{"head_dim": 64, "d_mlp": 768, "bias": "all", "init_std_o": 0.00517, "optimizer": "muon_variant", "lr": 0.00998}
MLP neurons of a small language model. Each row is named by its layer, matrix (up: input weights) and neuron, and shows model dimensions 96-191. Each number is 500 + 25 x the weight over its row's rms, rounded and kept within 0 to 999. Numbers have three digits each.
A block is one neuron, or neurons of one layer that tend to fire together. Before each block is what it responds to, as a language model described it from the Wikipedia text at the highest values.

Description: Table header row end. The closing pipe and line break ending a wiki-table header row (e.g. Win % |, Candidate | Count |), plus weaker predictable next words like born, based, back.
L7.up435:464506503491505490492460551533490469492509479458505532494470466487475498487515513474496478495513506478550470455505506500490448518467507505512472449553456485528502508481494491525472464501507506520527510497521518547544526488511494531548509498504493498447518517449537527513508513518540513502
L7.up591:483483466487518481523507482470545523530526492482507481512514483539499447496505486512499505518491468483434543454544508503490461518493480517486504482507483497509520497500509460501466507446509487543498460497510499518510527520529463522516518494442530509469508490498489508478458512476526523526
L7.up668:471498506552480502528524527547467494461447480477470510507477496535490528527499483493549483495498478487488510474530502535513497499488466456488507460538462481445518524516491508541523517529540500488526508537503472511520482482490531494468505541524496486480490542474476510499512569531498516479
L7.up748:487500494462509478485498478516488503477476471509458544513471535527467452459532507491514466487517504444477474476515472516453459509561520503514520456508479509515532498539461475497526443522529474534520464484463474549484538504478483520476508514501527527505513548496522506502488473513485535466

Description: Biography lead "born". Fires mostly on "born" opening a Wikipedia biography's birth date, e.g. "(born 1994)", "(born 22 January 2000)"; also "is" in lead sentences and the word-piece "ile" (while, mobile, smile).
L2.up21:441471503514509494498479508494521539505472493494495575499477529550464485465490508488467477457530508489500486514462511514485489520491506478536484502519495486518512540510504494503530516490420481492463508478518542503494471498469506502562527466543511543508504478522518525509512496466549541506
L2.up82:524498486505512501454521483460500496516491503509505532504506497537521520487485492519488558484518482515481490481479543541508480498505521499546465494484533485499503495513516497502509492484490440491514511490512497518514527482479514533525503471518517465458490491490495460480537486465459489486
L2.up139:517495472517482490509504532507536510544483504498521458495446476481459491517474489496438512475514482467483471454487538503508492534513456514560501527521507517521515459482489456503466483494528462521498515512504499540516456491498503512473481493524446522473515498487514540502506519500507446476
L2.up143:451484515496502475523541537504508500544545511476504547488531515497539521466515516494492481513497486405464498464511544517463471572513459472477501518511489488495522514491495491530500521481505528482481509523488495483518511507517513493542448543480496467470521510509499472514528511470489512474
L2.up191:522517467538510494495487517501521527479508513467526514473516499499454465476531515482524486472506521475496480556468521462514515493451494485500484546492480483495486494513524460489519502518477493465506515503558528481495475460507476493493528500491456495496496513467455490513497525516491544480
L2.up195:543469530486536457477524504462488489503493497481487501505504492506499474484531503503443522510500490486474507487481525484517520514505477467510497495445494523543496489460467467477514470495495494532528516535512498492530502478497514468519471569501450522475516507473474511522516512490530542524
L2.up299:518474445510509495481526546484473492505481497541480535456505461495515484491488533508481503519501496451503519486491508474525473522513505512487466524534481484510503489483486503478459484505472482516483536508497518509540463476536461489513518462503486547508516472482487510496479480509546520467
L2.up358:469515494495494501533474484466504525496481509515469505499511500512483491487512489455545495484510523462489498475477460483534533499480487532454527524487495541509525488482483477498480529493515457469501504516523509533476490449524530472508533515522455479462495490534484498466489517482533465489
L2.up448:495506523535495524556502508484517512533463521504470518478498492529505511474481477534475531508518485517451489489514514500444476541514504478519460525492450466537491514515539485467478516499453517529483448526478465524487474484479501502519496499511468532513495483450479510545513470503536499522
L2.up469:506503551522485483492490510488499471463490478525506459506450532535468486483507477499490497510506559539513516478488512483516480498511515535507459482469499521509484501496473511521505539544471476505477479472534495511513498436439524492512519510523518524476523514528514499467525531538529468463
L2.up538:531480466480490492480510517531476522518452537512559501517509504499519485534519478493517535480506495505476489495479494471481483484484507451461520467491496512484506482504503497488536502517458498439485474450524504460522502524454511481508501540508524500522480532484496523486538488484494534476
L2.up627:506488455540521500522488500495490484512510518516505530529520532524507515497501456523484493502502505469484527437522520513519474501496530491510463484507488505465467487464467501523489472509467536496484495504501542492479454526544527475491509522526471488502471528492516522489528533500508486527
L2.up696:524506487522484473520488494495499530496509514509528488480477553551505501500512479509519490471507467563495498512516518506507507517511496501478463487475480481470511463489477494447515496485427476454469493526478485492494444554471483522503500498546512520553473523524509521478525480484542529518
L2.up697:554525486482475532500515503521472498528446504494470490497479483482537469527516525521519534519521507529524475520456513468527531503511449450507527476499482498478492527498542533543509495441473544524488466537494491406511445467493518495508517524502483520495484501489457480508509495474521514506
L2.up709:526512470454487502529478502478496471466520463460501497538538540515457472503482489481498505481482503517488477476497493493494503481507520462538499502490503492501498511497508502555507435510492540522495549515494500501526533442541477526505498433547564496444512502500456479505481442510499526529
L2.up748:507486492475539507492505541511508529486532512513502484509509514543513454509527520489479480487539483492485491478505496494531455494478533482502510521501449491499498497479477501469470429470425555451476497501455537486502449539545498499503506502546500525496514533488493490503499480528443556463

Description: Place names in tables. Mostly country and place names, above all China, in sports result tables after a pipe or comma, plus opening fragments of capitalized words (Phil‑ippines, Mon‑astir, Frank‑lin).
L2.up15:471484492561465469492486486513539469519543470455494507508527499509478504496486510504557508511515474495500491517500487497530535529456505534494499505514491509508507474516491467555476511542506503520545527500515520507564494530482485523489518513431525508492533501509490451466462500499510477543
L2.up28:503491472495551476463520480492498529534469505519462501512518500486536516498511551447502471488505509515546542444464514522488493484514517494469515525474504552492476517492476502480477510505550489477489523502470504486518514502493481427486491511520498505512489502524482496471523532488518459492
L2.up140:464487485517483501497508495514496492484476505496484510464473484471494508551511498467535474541484475452551530463540490506490471454526530509494504508511503532524491517506507495510502520488533513505502527491512495493496505494502479496541475504467523502492499497539551462468472482490463477493
L2.up189:507480464513531491461500486543531488524454489459500458503469506497535499490500498529554472481481498499519508514518513546541501535545473484504519505517482574504456508533510501492511505529456491512495486519524494465473504542490483442501497496493426473482488512441471497482517480519492467481
L2.up221:506496493522454521508525498463521473484476489472523489503476496492438529495457477520536471494498529515530490504488470509460467520495515528515503489505558541475527480530529535515455460483502468544474488475501507528472512554473521512523453523495479482488501484518496527459493499509506447501
L2.up233:525478478510472502482492541483528510505509518478471504521468512471516470480499521511518507501485484513466542471477523517526479449504512476505539529493444561482463530487512500511445453488492535532494493498483541447496474507504509442532499499498443505471472503515473496486510482475515516501
L2.up272:506498507542458519511482469495479506492478504549468503461501512489473524487524485436518569509500504481504528515544483525550472512538509506492465503500534483491562507495443492506500462494514476571548489509514509492506518464519476484514486447494504493495482510497509525464470494492454448529
L2.up293:522496520514499492513507515488501536524549522518500495547476503536517504505535507518476480567521492464496479522516483486473522488484496452492499466487507500460498496463566521529489517471486471478480501531477507490511472555499523493483467461534547460493453538487490466506511521436505493501
L2.up294:447499478504478501493530474500492545486532431500510543486493486513486491513496538456529512520523497504482503514499458469499515520493541477531488501511524500495538534492489507518519507498510529529507510482510467467504512539523524492503542466512528504491459509480454482481455526475445483524
L2.up296:485518511483491537502492490516521496605517483493465499484524512466532540506500521485496507510476520507479505501488474548470463497465524497483481523501535513525536489510488493532466486495491467516472494546522472515475522468465483519481537520484555495511520524489461543483518508490487491498
L2.up377:490510499502444475475493534501493521534521514566504515494441513492460505509509477499476491525504469515490484471506481528501494500519528485485513504471471515472506537530476482518527483483486464527495499503490515447480499518474510489500501518511500508479490510493535480484519526486492480503
L2.up414:557469479515526494539497516539467493454507508505498462473497503524510448473493493472519470521485473484522501495514551516513475514488522491492485507479511518515524481519503486549487540535505539533513472531506485475461458486498507498485497516463489486465508530476487488481540501534458514475
L2.up425:516503477541512519461522477505444490457499527449515512515490519511503468506551483474526480490515496517476520483505525531487500509471522472508501483507511502553505494494469482512454498530498514493496522502471473535556510454516496512512466560470432451485464521475441472503519491509523473507
L2.up579:543511516513511479536494512492507488513504523518468468508489453496466511481464525477497526517476509459502526473496478511516546529519486494461529431507463551454515509487526477500456508482481439509502487512522504483447472498502450525514529496523476490514485491478503522454512521534489506470
L2.up584:499506502544455507475486536511485514541501511476517509488472492500490498524499532540490496527515500502497459472542527447502546474501514455483497433491526485509556453501470510481460494471500489493498506508533535479472487514475514488482512539479500471530477501479497511509515514490536493507
L2.up679:499532503505505492493556438459536514486499531502498519558531518492491503463450446506507555505510493504520495531522508481498485487520519499468518498483511507480456483491477511523450516494450526466505506496528462488512523504456504479515493507496480527502524520494493510514513475483473491474

Description: Person name starts. Common English first names or opening name pieces in lists, tables and bios, such as James, Sam(uel), Thom(pson); weaker on random word pieces.
L11.up142:453533431467490506501478492507534532536495548525497486497491521492462517460494493477520516535499491504509521545498454516500476519470466486506479503512502511520485495500492523519536483485500457516500505540495551492537457541469551510538488534517454488496520523513497507487493542506464483497

Description: Month names in dates. Month names and other date parts in full or partial dates in prose and tables, e.g. in April 1917, on February 26, 1896.
L11.up485:484533540529549478490519517510448552528507453497474469537503496518497512490513476501483509496478508480467509483494461489436477498527542502461464491531478503498477486505480473521511493491521512481454474504517539502569450507463483541493474538476510514487442482482528522513489539549518479511